Weights of a small transformer language model: 17M parameters.
MLP neurons of a small language model. Each row is named by its layer, matrix (gate and up: input weights) and neuron, and shows model dimensions 128-223. Each number is 500 + 40 x the weight over its row's rms, rounded and kept within 0 to 999. Numbers have three digits each. A neuron's up and down rows have the sign that makes its largest values positive.
Before each neuron's rows, "fires in" lists the words (lower case) most often at its 100 highest values on Wikipedia text that the model never trained on. A number after a token or word is its count.

fires in: "in" 46, "the" 9, "a" 8
L13.gate165:468503454490560492422540567534548499491431548458500533464542536496473522525529525483512480459438463446522575471429461454501502549501486543471571561514483439499462516508498501519569567493459500513508498407442487496506509457523521554521463524496573556492513467461428460528465486488503543503
L13.up165:520520507451553458498439568517534523490434528519517558472554536481503545565552516531543481411427422464511502449425444551487481489538494497521554557540574495550502606463521536460482555462508459517505476442414471486530482504502547501488520524427547515493531509432525441535473436469550547518

fires in: "up" 28, "help" 9, "top" 6, "upon" 6, "chief" 6, "age" 5
L5.gate513:468555569540590415494544503545462606485533516472495453477447517443574436499493465585496521527511407473558502491543514429497412491538522511520458518477499492491452553570515454468482566479505483484480498418559491494449476441454452484498528509531489467490538460467512437492492427558460593494
L5.up513:562452494496494523515487555511564554506462466501419554465447531511507553483492498572444513481502506469452471463573489483483471450440474453492481463514452507512512475435510427430550486531514513509493494495506456474474557522404550558447498413496551533447440502488502428547527482542492531493

fires in: "between" 25, "each" 17, "both" 11, "edward" 5, "eventually" 5, "even" 5
L4.gate123:514533470503516512444454477500429517489534503610485529533505519419532487479530491601547574537525538542514431417549541519520544553466486493501508541446521492575502502472499527485454499440509518560448398498540522480535524475528553559417524504470505425566527537458523518474430500528531560497
L4.up123:433546484493480531486501535463546574449502573541494547504495495444589538515489562500476502471507535522473421428491472463570524500511555436565472433507461474455445500459548474527508453417531453504514496588495485498428586473546446531498471538489471495567509603418453528543484490407523452533

fires in: "team" 28, "television" 12, "texas" 10, "teeth" 5, "tejpal" 4
L4.gate309:584486542469529461535466471467513477431510490482486527484444481501502427462472467497514481463461503534446494464446532472522473557525519478532491521500513507490492522442556554482538463567473458466530438507521484546522459453418554515569539519462505448472520532505551495516508512460503544536
L4.up309:535447492492506415505484469543468510443401513504466487427464491523456472460493484503514553559488511452481562528523561529482442599513516568528471534485476468503476487477599459506469469518517481499478485498486444555556513492513495526444491473439586544452575473477499436600472548546459542549

fires in: "american" 42, "former" 26, "formerly" 5, "america" 5, "emergency" 4
L4.gate253:486562480524488452470540499494490498556536543472424489522547512426457483416460477495510502525485533482612454461471462440461487508480501496528553491495507533595575471550539538524431478511545450580454483498501482446504508484529485587529469463410529551552555519521538523535534478418460479499
L4.up253:406528529471531574473533508557413556428475507482547551479436540514533458404494540426473532503464488500497480473548545469548559485545464553523484508501494558508439517446507513398443502573475626440452537479563492492467583494469525520447460481468451475585506457480563477488515442530465562516

fires in: "its" 30, "one" 10, "associated" 7, "itself" 7, "4th" 4
L5.gate412:434606494503604414469466442531517430513531511480576480498484491476525518519442449501496519478422532443528563440547557473536503444560480518481486565545487476505430521532501428486492565496598480460517532481500461455484446537487511466534495516507444526439486498483506457582472434527488537515
L5.up412:510524601503527509547485415476508439426511536489494497508551533509498474611511518503463474474508497476484487469482483474574488473530537464541514483443409521549446513508488457520521556494518515547566529505493473431501513544480441467576552542533509512503504579491551496489484450439501443552

fires in: "would" 25, "did" 10, "men" 9, "led" 6
L9.gate377:444541530465534533468458460523494563478477509556457598498503509473548594505481515461454512592470443517511495481505493425571484457517457482453565503460544486539492460517553513538524512585527536499604471469544523518554529461455538540466512428444532392533458551464486524483583436450502514515
L9.up377:497455528481505485565594502477532477543501479507498525475519458526538515522541482504488485495582455480482463535489505455496533508458547533481478544423515450503492548521488473483501489493479524481503536535504546488522489519494474496495502566528521552430533478400570555466488528438442525493

fires in: "in" 28, "would" 13, "won" 9, "writer" 5, "according" 5, "to" 5
L13.gate300:447526536512476541463422525503365550572518570533431520434508534511484503489483521508495533460527429530539524418513516503470532446513404478505473552473436483487491540453496545474516534506413489472528471538572510550489496457504542445464473517501543524553506502519542507442434542463473480484
L13.up300:476581519504518560495506435506530538516478471453514539481507510486504484528524506483424576507433495487520509445506583416552559486554511474496515557533495511538475542521495467465534493491453537552546441485486508471510477486447405513479472496427558535438487531483421449496528421546512499562

fires in: "american" 41, "indian" 9, "asian" 8, "america" 5
L5.gate314:503495568514540510486535481534533533543524505494464435493559478468537455508376443533549438507481486420497537445486508442541489476527577498559519531529459430500549500608530541472423501438518456528525469396503443497413522471487482503567520504469446495555506430537546515511550448510473510455
L5.up314:455469491488439456499481517592485471521533460451528536450454495539547573508478563445436489501490512407541532538518564579487556463504547560432475501502514501515472546441515477498520452533480428510432497506589479400486488475612497482465535525496484472525470486503500476451510581589502503545

fires in: "years" 17, "is" 12, "mathbf" 7, "days" 5, "date" 5, "year" 4
L16.gate87:517587493493493458536438528483490452466486542477469472464503487399533465587483505517491433555472484476539538434489459504459468473509494548435475462514490520480476527526533555542562526514505372449533541481544482498529578522531436500460464462503560571538516568429521507464488447528509515581
L16.up87:563553508485521470489558426441481554561499491465499479486459501454466463541480575477494453451399505397460531397483477448475556535439535522508496478553505514495495539422501520514563497421474451569499497496453442532547522501537463399434399498471518558461499587438542543474554441536473537485

fires in: "between" 25, "due" 16, "about" 15
L14.gate504:445506545443504464480513511576458502487516544531488488460554534539465499500513529466485471462524546484497522477467528438482472560434563449528482479546464536557398492558564502520530482523514512450444509500517508477524561526530518543524527556460503550486483520423497371506592503457486537480
L14.up504:448542486413552470443483521458520511574438464449525590524484524475463546425471475526493515554542463507507517461494536546483447530478555392444476490482465492546504565506600525547441455485440472457467494445528541510439535537460518496480481506527526560600550511477446474500504462467519475518

fires in: "january" 24, "march" 22, "john" 18, "june" 16, "february" 9, "july" 8
L7.gate390:532582506521499535470409455541534573460522529538444525508531480512536407486490464522449464447526539504555503449520519430504459462522431531483554493530549510570472523539459526479580479488463537435565471482538531472524489451467493539518511539516416433518496481474527449542539485539486542516
L7.up390:468500569521528421421420509500553469485492481434578489455515421558483494562446530541510536528415489511543486463507503530491534509477456493538485475461431447527432544543486522559526484513585483566453498529469532482542490505523547496506471494498502446575471536460531452472487535457478569458

fires in: "season" 18, "seats" 13, "several" 12, "selected" 5, "de" 5
L4.gate397:600466502480493470505521458520469547439555490476478515451461497504512460423556517561488552437456536553525517483515507450481460506524568465467532540581514504467422446441518506515468474453489483440515527531453595551534450459485555551455530494492544464542561466448427504521475507517502525508
L4.up397:463457490518502451470487505448511499511367514527512494478516537477461484495506485486505489540455412460493501543554528509524497534481510531487469520460513508498581618527551505486456473485470523473448470471530520478472449540472450488571421514506526584410478453575498586557474516593547499447

fires in: "on" 24, "one" 13, "double" 7, "online" 5, "debut" 5
L4.gate116:468539550497474467499490386482548494524516585470516476469486521465569536569475548503510470533495440477557602537522469459544474543544554453456473505533475450488506621507558514462513545493481556475480544538538511443461485506427454397462494503532468437554469475465529522539489468508545528527
L4.up116:503599468560506493492501471484514558423482453420496480514545547497445486533484529609528485516479518507505501463550562500430513496473461461458453556471542489444583509495433582469507508444518489481470573474484512530475500507469520481546445549502570544606485476505443517494566554507440511584

fires in: "february" 25, "may" 23, "march" 22, "april" 16, "january" 4
L8.gate631:556557484529479485456430442447447518565585465482519503474521473494544431555511448466459457497459553570493478515463537494426506517481433491496487501514460456546423552557450547459445479490508545458546549473512576590566535509489474524496471583512506525479492538460546449520513533512494508572
L8.up631:491557510514498435440501563573470525458552478468506497462479550536473522464493485560482481485522568451510513493489457567516477485469559454558537532533457564478496529528492529518534524551480521486488487433424519512569411449504485451494481495543454487516448511493454491538522460532420491582

fires in: "total" 19, "involved" 9, "events" 8, "event" 7, "eventually" 7, "of" 4
L7.gate262:493565566484527565484413422515479489502472503560406520468480514495457431533529475491557516543462455471549519456500508435470496491481532488452512539447484451545446650486503441512493462516500483539476498544486515519498590508513524529526461482554505519557535468546534452467525507556488499530
L7.up262:506463527515463521509419471500448497500423479506417458481504504492459490528540426488512568504448409580542498493472454500416544486493475519545508509550460471492425557539511486469533497551518488525484479542455461477549547462476502503483481470523509499512581510540531504522539489559491546525

fires in: "university" 48, "living" 12, "civil" 8, "representatives" 7
L2.gate522:532452483500475466457442481542441511517496476503528480561439560549467536509463513442448472589486572450431491447468466532487449562511438560491460534505514475573513454515504514470464544528547440486469434478463505499552500525513521551502462503454549496499538534485521490537530494474412471553
L2.up522:510497513545470435505504516485509511522466472491545512521441552517465503532552527522539534556471571461426540440433461507557490558537517513514499419485479496534479489554555523499558484498545480520542514504445500434553538527456469506509425506477502436504542530500525462520561433442520470580

fires in: "as" 17, "on" 14, "include" 7, "like" 6, "to" 6
L10.gate605:487501547484448516503458449496523539535419501495454445473550498524529530548593508565476510484456503541500517511512533499452490469466484548591472486485491476551554548501506480484537460466510519463522464487600483449423528485521569508472469471416549532531501500421511472469499486568502465515
L10.up605:464449518515490481542547551495518503467518533474597436385517446498518561485537472526522535498537567545519488524475470490481509496443495591462463530475523461599509506481485496476551578488521443416520467507500498517554500525538533530525563562474500474518527492522567452454467474459566504494

fires in: "series" 18, "served" 10, "service" 9, "services" 8, "senate" 4, "serves" 4
L13.gate653:488490496499527476554496476524457499471468525568486469544483486458474547441552523514535547497473445457449580498535489430473524492547469477486467501479418410380502406472499479483515492520546475569482511488497450490531508503519568498501529496484544462518563489590548507469452546458595568493
L13.up653:534508462482504440522392479515447546453506443483537471532427524524432522534523590562393476430466497515488528507447519431528572526559492467541487450488572519501509497584515457485440497575485484479471454476520535444527441492588529488494542583476566466526502470502486571486552540465444500567

fires in: "between" 26, "division" 13, "double" 7, "sherwin" 5, "different" 5
L2.gate67:566423486517469469520465542462375518496472532493505456540499521519490490525477483541500498552494566533491478416440444477487485485475503466515493518465498440524525452508621541576485480545566508545437475472512547514547552450506519519534469573559499508496603564441435493532454457437495518551
L2.up67:485586554546513543503486510471594555567523521471564504497500477461501521508495488455513463482494419491468501471501494516459445469508534406458533481450517478504516551474506549500472571491489452476452547520485558489509514483498396431495509574539453537510435531496451536496460537475504487581

fires in: "to" 52, "could" 12, "must" 5, "would" 5, "cannot" 5, "can" 5
L9.gate158:438545480500562479522469467479475558548539521528566528419512477527527549501504491426519507515483511395468456565496542395491550479590503511449557482490497448494504591481567469482497501451475455529561473495477529477513548496528492434566490506436517558510592515499540516450542509525434469498
L9.up158:449472538486469460533439510497505547509536522490523510502482497441430611529575488433485530461503461453532468511485524448492477536520466502516452434481548503539522452494530527508526499556520565516569509470497543536573539468445551483522506454484562603519523517463569488544537546486518449611

fires in: "with" 76, "within" 7
L13.gate475:547580509569533489492480464424475488567571507500516447502564443435562499510534425535492490456489400518486464499521534512526429440472456509508494561492524474519556573516524474469467523520519584454523484441508549510533546513535428495509500529547503548440466512439511453456528426523447537604
L13.up475:572481537494425518514485503464431476527468454501418466500609526566508512447511543555542500429525548554486534513502565512491491466498420500450450483501504457471531577485480470461565552527509550513527475499560518577479552446569446532611483508525436525422488475481624480537475503525563481545

fires in: "after" 26, "of" 11, "if" 7, "professional" 5, "african" 4
L10.gate368:464459569480467499470468553543548570467515450443494518467466524466575517512541468535501480487567461505545474466476541471501467489500519478523459523499430525455542504434501492564576534483524487478529463566468481530469541549493578482461552518490513486524496543483501513480563517537513424554
L10.up368:503497540566443545481431458532500540553514430498544476485524485478544618495499497463482519439440456486478442548418517552488540498525550492522515474496468594528503578496522458466523592530534527513478524497530447419500463560546574495472474512506498519573490563465500488463451485501439483550

fires in: "title" 15, "team" 14, "role" 9, "site" 7, "single" 7, "television" 5
L4.gate257:533495512475469459528480489471486500457489488528438416449449483526492464551473483552451533457477559479436537509524543501455540462516562492536500595488461451480455489528475497514499520439580516547449487522514572501565446467461518457458549523529538478515506493538561496520446499523496457550
L4.up257:471529521525495410445512498516480500486472543601502500507452526531535469543518485547510533453493617448526557443476562465453436445581477428439469529485466454461450461464526508492464470525531509523474508526491498509554521515576502474483515549540578551426523502490472457517471442538447489446

fires in: "september" 19, "january" 16, "april" 14, "february" 12, "championship" 7, "championships" 7
L8.gate436:507528485524478433557442501557485566471492560500499501452483538492538425455509427469470455544437482517486528482481500500471505550516439487506482561497528531510435636481502529589509550515493554541488490506545514496529504525541364466504547471502489503568469559459491465478548458347509530503
L8.up436:455489521449578544443495482515532461512548453515489543548431479454442581513468526467466542383495548481500470489501523524466529497469488421506527543507497525591532473540491521473528504547528539471517544503498536485509463504524456475512482533500585422449448526397428549499478490552434531509

fires in: "that" 47, "which" 9, "how" 7, "she" 6, "the" 5, "howard" 4
L11.gate350:528566527418425474535513465510411509500548541530451458468474431420489532491496605516490549465530443485448541470414495461493466436456486470541509471539511491480548525506562541566537494444517440554537535515539513424512474504475525588502529468470514566483547554473536463530464462511503520481
L11.up350:451532488497383502513554532523562559593520473496489440530517465470470526456497562420507518392497440508481497396414560469485534485519475452528530483474519426517508525495550527527486531482499513468554550499455516514554503511488513506535483410504473476438482518504552430445502516456524443567

fires in: "second" 17, "itself" 9, "herself" 8, "himself" 6, "safety" 6, "self" 6
L4.gate687:446482503502490444486480493533430478534458526571509440457482507450505500477496495473520530532462501473458567487504537480506487552542556553563510505485524426511478535491509500495489547574536505591484483437589473514493515510498531509512555473487471504498498516460472511459519574492515557521
L4.up687:547518551462467495512450456493543477487496474469448548469425494519514526505558539537499505454506525511451506497423587499496538454556510472484524652422580468483578525524509439507552551499466452496505494495454593527519461437464490474491553493516458452516501485482497496410511488574513458504

fires in: "would" 28, "through" 20, "itself" 9, "throughout" 6, "own" 4, "himself" 4
L14.gate661:519593452466493461540476512500409453492484488474410455484506487552472530514511490478477498479557528503484516477541565466467397491502516486504504461525491370503492487541598562448515511502498460493492435480522482456519469549513547501434511444517520531501589505512526504450559563474483508479
L14.up661:490438529497510456510558472503517518515510546459460436510452454520484519563534518505484490411500550484416479548433490545464567484469432565463440508485480450503466469505554529555515480488409467524542485508460542394515545449566482445493516522464393555604522558478494516470527507565452485462

fires in: "north" 19, "west" 17, "western" 13, "east" 11, "south" 8
L7.gate391:571521513473564503422454474496405527487519480450508458469517469481450508456571391459466492449416608513527508467443515491507492502474490477494508526551557463536436494474497495471531435509580509511511471481527488526487591484556516503507492438548511511545577544502593475508543507464475534568
L7.up391:451492534480476558514513584480460519557506497492474497495515572441521516533502491464457486431436475464555455427511522500507504491451487415497479561555523527499480538470511571470468552483542475495462596519478542480471530473513463481477482519469529592503479536511486527512454450526486537523

fires in: "after" 19, "when" 13, "because" 9, "despite" 8, "if" 7, "for" 7
L10.gate692:442488482484544493486451457525505563459440430468483424434574543466522536522564478550489374469506499549486505471479521480534498552492476502558477484562476487551430496505540485476557531458482504479502452451486556537561546484541502531547495485483590556568519485462456488506620515550477474498
L10.up692:436536499497503507524403475486491466505539501568492537520503510439488537512511464458457469437472529537432494539448556503451428452518526519511414505457468505546474495540566500450430467519496504545540537566462456521485482452508531543588452493514465430498452447484474530535514541526500519467

fires in: "with" 89, "within" 7
L4.gate247:480543500557511461421478405512441478502542534512446505471493475495579348441523593548475446534452519490556528514500512545514499509514469468483491535561457414506461539447522480437437485531563455506545457521541439427516490521513484521501478530485549460487526485501551462479497496546470476592
L4.up247:479573526475516458478464453423444473517562534520459514524509427511511404455525549568467475515496496550599461492490488522511495449468490464476477457535458470517489536385512533483445449508514451474512506523533440484469514484554443499509449513491572504415489474505554439501473485540536468466

fires in: "north" 21, "south" 19, "northern" 7, "southern" 7, "southeast" 7, "northwest" 4
L7.gate665:558506465523453533452469462488487485407509481496458486580543431495451495539520441524505547491455530518556532445465525458512485492521509488542494504538528506496536508439507414525544482474606541513465484471502522478514558555496567476471490440482407510502495561507491496472593455474436617558
L7.up665:586518518473511514487512486551513433499562479478449406501552465506472525514503471529511558491483499491473435464523516525474485502469491499542472505582402518456529481484451512446455485486541476515502510518559447547402531547570497489480521545551477517503510529463547536537473517486546571546

fires in: "other" 37, "others" 8, "southeast" 5, "otto" 4, "southern" 4
L5.gate95:490532537564493490467496478517570524471480567510461461514488416476526499500503534547492527442432526460529516493542612392583482552527524573473527533574546464496532566502515466511562597475540523504509507496483472489500446485481471485520558487485486473520464458550485490530458476500424567488
L5.up95:517414447477476463463491443456459480487511588537486456463513460474501489508501475514516542492572492468502576476410566487497497546522503434479501508539500480439549523529449507576483487612564576482475518595422538544443525495513566489578483536518484424526492455533509468499475467481551487550

fires in: "season" 17, "seats" 11, "side" 10, "several" 9, "site" 7, "seat" 5
L2.gate512:530469526462528467545481434537492487531554525484442498484440476505499582525473527502482580461440545476498480527442507475464447490483583489512481573543474446525520568463590512514517477485504431410520389590570549486485446454477472520438517525505456521482471517537414469508500512524476454517
L2.up512:550514527504512449525430542538492478519473468485506401496581475518417510473499502476461533450446533444490491455477537453510503473464575542501478534489488465481455480473567536526482527489509461461489544511513535557471486450484488496504475543523510564457500558513435540637497534491525546551

fires in: "to" 19, "with" 9, "against" 8, "by" 7, "on" 7, "between" 6
L13.gate243:483518508432492512498442494534492495499499454461479469457509505442492557563532561512393499440509524533565495430480544482465490514468498505593404467516430466559450521552539510484526464445532504480536537518660447545512475586492556525444484578468556472505471414518498553588450610533508512451
L13.up243:483458544468512508472519520456495527478439504480463515543448505505447517512551485555510487504469507556485547513475480528412510538534490499513524485491490440542536526414407448427528517433464529474538498510509498448424526494586483557475475486432563521464534416486501547485542479519478498493

fires in: "early" 18, "events" 8, "event" 7, "eventually" 7, "joanna" 6, "students" 5
L2.gate38:486485523497537504476496409452482509481516490534444521541485452429527474529525556556536495555436474519482468380571444439433508511514456470431470506506563481548510506522490405519459526428511514541483488489489513473521521509468479523473539447496475510541547578467521536499490525520452560538
L2.up38:445484554512498550440485433524431470458432503530453508539527469464548477557550565547464483567524533525505496437564480460454500470507461530483483530528579512505504506503508430496476465450445496491565473568484497496528582517513489589473514432452505506488581492381472488523505570555427544471

fires in: "this" 44, "the" 27, "paris" 7, "that" 5
L10.gate620:535547536429408461495499491522465498423479494515527531460566460432448460459519498527482506435440533452503548447459453510552509562538533506459492523456535451533525561447506528471480486475441497514530496412548492489578482441487519540517588580494579507487490518464430432431495448478497501507
L10.up620:530532561524488535439472485431499534546525457438550515460597462497484549504559517504529512386487525505459532468472506514466496507491480505416481458423491464475468447447513498419518535573445455482523496465549511577495522552463538459456461558513514460466505484472565537442519509500516459559

fires in: "born" 29, "company" 9, "swedish" 7, "sweden" 7, "comedy" 7
L7.gate313:462509548438514467499536565480567471528466520540486464506467478483542500527547492512438526485465437483497531467507537480546504503475472422461457486511498447515505551507503449451518548472533579493460435519521451517525469490526465495538546457452453459583518565470591458486501509483541548455
L7.up313:447413481473505499522489476484420488543485475512483542466495434529458479539466473489530525460554514507457470497461540494486471534529576429540506466541520463453494517555515528583508473569473510469495439541487520588465517473463490554463533489470523547494489433459533463508538464451527428533

fires in: "same" 20, "such" 16, "said" 13, "south" 12, "southern" 4, "game" 4
L4.gate620:566469483486523484448446504492566538484495503541432453458541461430528531483568489512469555470524459493525534510460479495501455457492548431466544520518442486463430503448528454537496513493543575494534457443520521494515438469444540543443501489474557575493456470460519485477458516495494455573
L4.up620:464507502497505562445450525483484479528519516527483445555503530522479528529535505483412529489459518505488545496439457519472432435541508511464564511434482486498452532473438464502465556550509509535538501488485435472522511506523461499465536506555525523515522613458484491487453606484459517485

fires in: "season" 21, "several" 13, "seats" 13, "seat" 5, "selected" 5
L2.gate48:486521530488530511425529471499508561458515424475423534519465476526514464532472468529480542501531496470547450525485571500481428582497465508496528584521484427532494481505527519490485507483543472502434391514570513513484560532530543545477476528444570454533571537438502510526457500468426530567
L2.up48:443485545526459447576457471491496540440431435552522441531518479394508420497489509552508464553548549468494531505463563520449464496491475532470499479503545518537468575463501509465462470497462472489546447517542522526505481495587407524504479497435551556445526580493579524491459506571465538477

fires in: "day" 16, "days" 10, "canada" 8, "background" 7, "details" 7, "addiction" 5
L5.gate430:515569543404487526501517457423550513469555532384480542411501450500514525456479529515537436494537502435532573507479534494482530455502435473400495495477503517525460535539501483526586542494462430520508504493457513531587477597465487487498527565516523522492493481516443454482454427419568477513
L5.up430:563507562462557496482554477557521510531582534463488543492524474512540483482494516512455447519535537439500483464508524506534459489492474513460392530452497548509526517555476558449476531465502449455464462533490499544463559482582474467464472491444510426486495503571450436525466422574467512494

fires in: "in" 30, "of" 25, "at" 16, "within" 5
L14.gate511:508586539498433454534473502515505521502511529469472444462538527472488567548527514562462479543461457547547524490478558499476482527507470556574487475475507432467505610459439570495593521438491485474537594483574534494452547430489556558447545450428581550604546494515492477461476525509517526520
L14.up511:439485533497490516578505487494542469535486590530526488494504508380526519592543445551485502512478491545519485488447522489466425448511522495547427505490537505537407511478538491446502570507486428398476445485547498526520527574581472464465558574458537534542492490546443453493501478508564474424

fires in: "in" 13, "mm" 11, "km" 7, "cm" 7, "m" 7, "ft" 6
L13.gate589:454486489466562473432502477412499538506525529520470492433527467451542437518550419468464473483432461520554528492502518496527521540438534512492522509490541464531492522532500525510497499563500505550475515511539468491521457530508541572466482500544531498498517408491468506533488447505473518471
L13.up589:455450619538544501436495475486506504539513478543501537448560443486489556515507558485516483565455469525511462473450492550501446496452563565474442462547465485452509569410584552549461476514510398572552501500473504518469554529523485551460540505466468457507503445507531461481516497432513466485

fires in: "the" 46, "these" 23, "that" 10, "season" 7
L4.gate626:529531507507561440462453459519463600406492539523478492441458519514549439474448540521468489515495510433508519477548539466578468599528514480488509491485531503468474501514593439484423484522504489449517505432512526530488529462443528558490498447463520478455542457407508476568527460526474561553
L4.up626:515433572501567474524513517451522520530526462475483516501516496441547485482554485476432498512533471496536542490450527519503435434510487519499475458384508504452491469486509479404543493472536479456469503504510554493522450481520495443425488484397546551474506530545533460488539437482561477495

fires in: "second" 29, "series" 19, "support" 5, "secretary" 4, "served" 4
L14.gate273:461477571453542465520517526512518439475546522453536355469453481496452519525505457548510448437441513531501434504551469461457540516476496484549468541472465519486562540503516536490480532542562520536506401511526498535462496497504509491471520474515543532493539475490482532494546546509505532592
L14.up273:555549538548549482585490415547490516517471464520435469585493455554477488572581524509498553478494488537530508524510558426568467556499541541518515495507524448496524476540514440542423491523556520459490508519442467488502428443545436509464509499517471481517516496465497527446464594545547529498

fires in: "would" 20, "may" 14, "could" 13, "to" 8, "must" 5, "t" 5
L9.gate269:419445451453577510454429486458436488530519583498505515432507520523527555486534509495506490540513503502480495488565524422520503520561540527507517544460491515520536468467549462455519540480518526519514523483509554536500564445409481477489452497492558616582551552522514510451498550571570464486
L9.up269:467478473419516454445502584485464500476483458518546506505514499461442551571586514497506478548447494501527555468475539448508590519526479525410475508430549434491523527549478429536527494493529555529519572483520585523573492470521495468452424493524546553507528504497553453495538503514512504544

fires in: "their" 51, "its" 34, "itself" 9, "whose" 4
L5.gate598:499626479533537447446492479461439483459477540490462548542477457432540493550555465552489496514490475513542484470493529509479440489525482466494468536479552479402474486429526503470465524440517426588547477488555556437504438466470531474483452540426528549522511520508550516455473545536507518490
L5.up598:469488486500553551464532512506513510451496527482466529492499473519533437399502509501450479478428546482549480457508412497553512448566537444497478491426470501524470492436554501492494505507536581477522541481515488402499498498477449513508399451443557513467497567473561470461568468549444444551

fires in: "built" 16, "democratic" 10, "building" 9, "biography" 6, "diocese" 5, "tuberculosis" 4
L4.gate103:463447532546468516517461478550547503538546544472463454481560500521496468545508543517428510488532518500494467422558484489578454500509552457473487553533532516558472492499592507518459473495521461534570477460416521537506510466499505510518515563485484455553495520451537537497475446435511527561
L4.up103:501510552500540550480510473477517526469514448542554482526527534524483484588521510521480424489530494502455431452535490533577487496493556511554506514576428459550540499557471510402477500498481539494491534524471455509377521476419493485466504534498495533470499523479489549524479562494510466498

fires in: "september" 31, "june" 17, "may" 13, "december" 8, "october" 7, "february" 7
L9.gate304:496503524480482491443433474468493511560575461555484444440513516522584451486548504430439493457442472441480540478481466423489493498482539460477535508556490497415491570513481541499471531521484577533497462455515524573471514451528547493555433556447567522542498528427504519519505462600522498537
L9.up304:545528400503510502522491493462499497448543470451520448466490515496479506545531446541477474480484465533416546514470556513485535553472475503457489490530474465491489525591404485583529574472515493539540440416430529548432487433547493482489497580498581484452546529495504481541496425544514459521

fires in: "against" 16, "year" 14, "day" 13, "years" 12, "days" 11, "then" 7
L10.gate476:494511506490488522417407469488542480512466566463441518439533473471518549494500538464443468475545478419550517539458452390501465469485545483511520493496500549522488517419491554436540576503486502509509532520485561484490526566472512491502472487495567570486505580564468523512495486456446495524
L10.up476:497595523528493487478573471570558485538448539473424557546532531533553503494551576402423448574495468430536521489460499451505503466450529540515492530488498484480516517447504442446541534408465475503568515492434524484463540546455451447548501501535555532514461488500508555504518475436516512537

fires in: "south" 36, "north" 21, "southeast" 8, "southern" 8, "southwest" 4
L4.gate684:595552540563457457465476521482437491527471521514474444519562479526471493516538504467538533490431503527532529439491552534485505528504567476512521571509448508531481485462542473492401561501571526503479515504514546487485582447485466496508482598449475515459477566495480484496439487510487491574
L4.up684:551477489506472422451443528496430476537476522587483477501504517502475504484596540502533532429441483529505540445477579484504509530542519482513536604489436488491463512458513480530431524484548448508443508504470513556493513487540464469551496509531428501442481505423488485597419530492483552562

fires in: "could" 17, "would" 17, "may" 14, "will" 9, "did" 8, "must" 5
L8.gate90:514548575520507519479510437501488563492489469506509527478515503472470582464565468447405470480522503528471569460463551489467505522509468518471463520449494520570485503457509467445574553534501617509519439542545436489562447550467557474514418473453536537515489511530541481518530503492495487555
L8.up90:482572450520573490486459471465515486504471478408529535438531530496485531549483492556439500494503536551466407537414495547541545505501477517505459479574548538502565561493516511551481523496536511463559467550530586510539466474523443478480508589512500524495505501415465506515516536479437535500

fires in: "other" 20, "most" 12, "any" 12, "many" 10, "others" 7, "owner" 6
L8.gate676:523537520514461519572484521519587541504507532440413485447453446448563497496446470580491538497497493490453499550567534455534495517469492528551485538487538485578444526470468448500566497521478563495498480500507500471545454462499463548541539518455560439477443509538529459535484521521532511522
L8.up676:471449490541545537456498506506505487492504528413559483534511461446469496492483524476530467469421501597482427527512545453531497572479458486464492510572532562440609464513541525515533517526537491487558553463569554576405491490500502534519532496473551470466484549497458529534439514459539528473

fires in: "series" 26, "system" 11, "san" 7, "society" 6, "systems" 5
L5.gate4:418536516532477460498406435452476536498567500510540393518477490483508431443479444517549517541443488501482510456464565418529457566500525489499540526538580460462506496446531525535481601519554537520517524415496532520512468471519541493463577460494483528492487500471518476473552506481498581488
L5.up4:472479476453493530496412452555490578484500498458486391502568463513547552525463420415475572490531495439531503484561516377554447502491504582488554449570464459527566511594540493538489558486553564416504554552467481498433532485460517525530530550499425495493547482545491510443497463473530511555

fires in: "in" 46, "it" 20, "after" 6, "into" 6, "a" 4
L18.gate67:485436476399496488465497495571459523488511518511524510490502527524445542504571508482434553480577502421472474557522491512551538488480468508543522552552435456550516512547508457531572446448522465444506536436495493520492524558572520497480451507420558482514504501458475417506485501522456530478
L18.up67:604584553441484498496476588515447580473518509526546534486498473485512518558612571470499409535477480515549554501514525515457428525473517506553489465524547529439434527496435485560512549493503471476472535494515485535445478538488528555497460507472536490504541492549519461423467515522511499444

fires in: "each" 19, "known" 19, "earned" 5, "even" 5, "vietnam" 5, "contained" 4
L4.gate452:531507456484481479391518427492477488470452570567514454487514488423517535526528523482489491575424512471505469505596482511526501519544489496500607519499512440522429522502519487507442509489504512469471414532508489493522505531497457567475501507496527412535493515465467518520461524544456549511
L4.up452:496595477507465503381563483573510497473442505552519519533528536447507496519501556475486481547500548525511460462619528507504515481435558490494510480530557509499447495469545467496455502541461471472545449507483495517478600472540480553499444517463546501532512506446454501498486512560493489459

fires in: "school" 36, "some" 16, "small" 11, "schools" 10
L7.gate129:586481486508546485528501433531485454435484449515477528492531443506472451510480506573526482520485583555448549505556530393497491539495504577470537542471515523514462522485528534504522481506435491501475540497521520559474525528539442499460475395539433546517519538609495481554505503527532538497
L7.up129:487470504466534505496517437485489521533534446518524517435493483543506516440448465533486484514553481510387514481540545479594554489490582461518449484513484437462436552505541605448500470448479430477539520548592522561573567463496564538488558555547443515485515492548471509527505466468475457437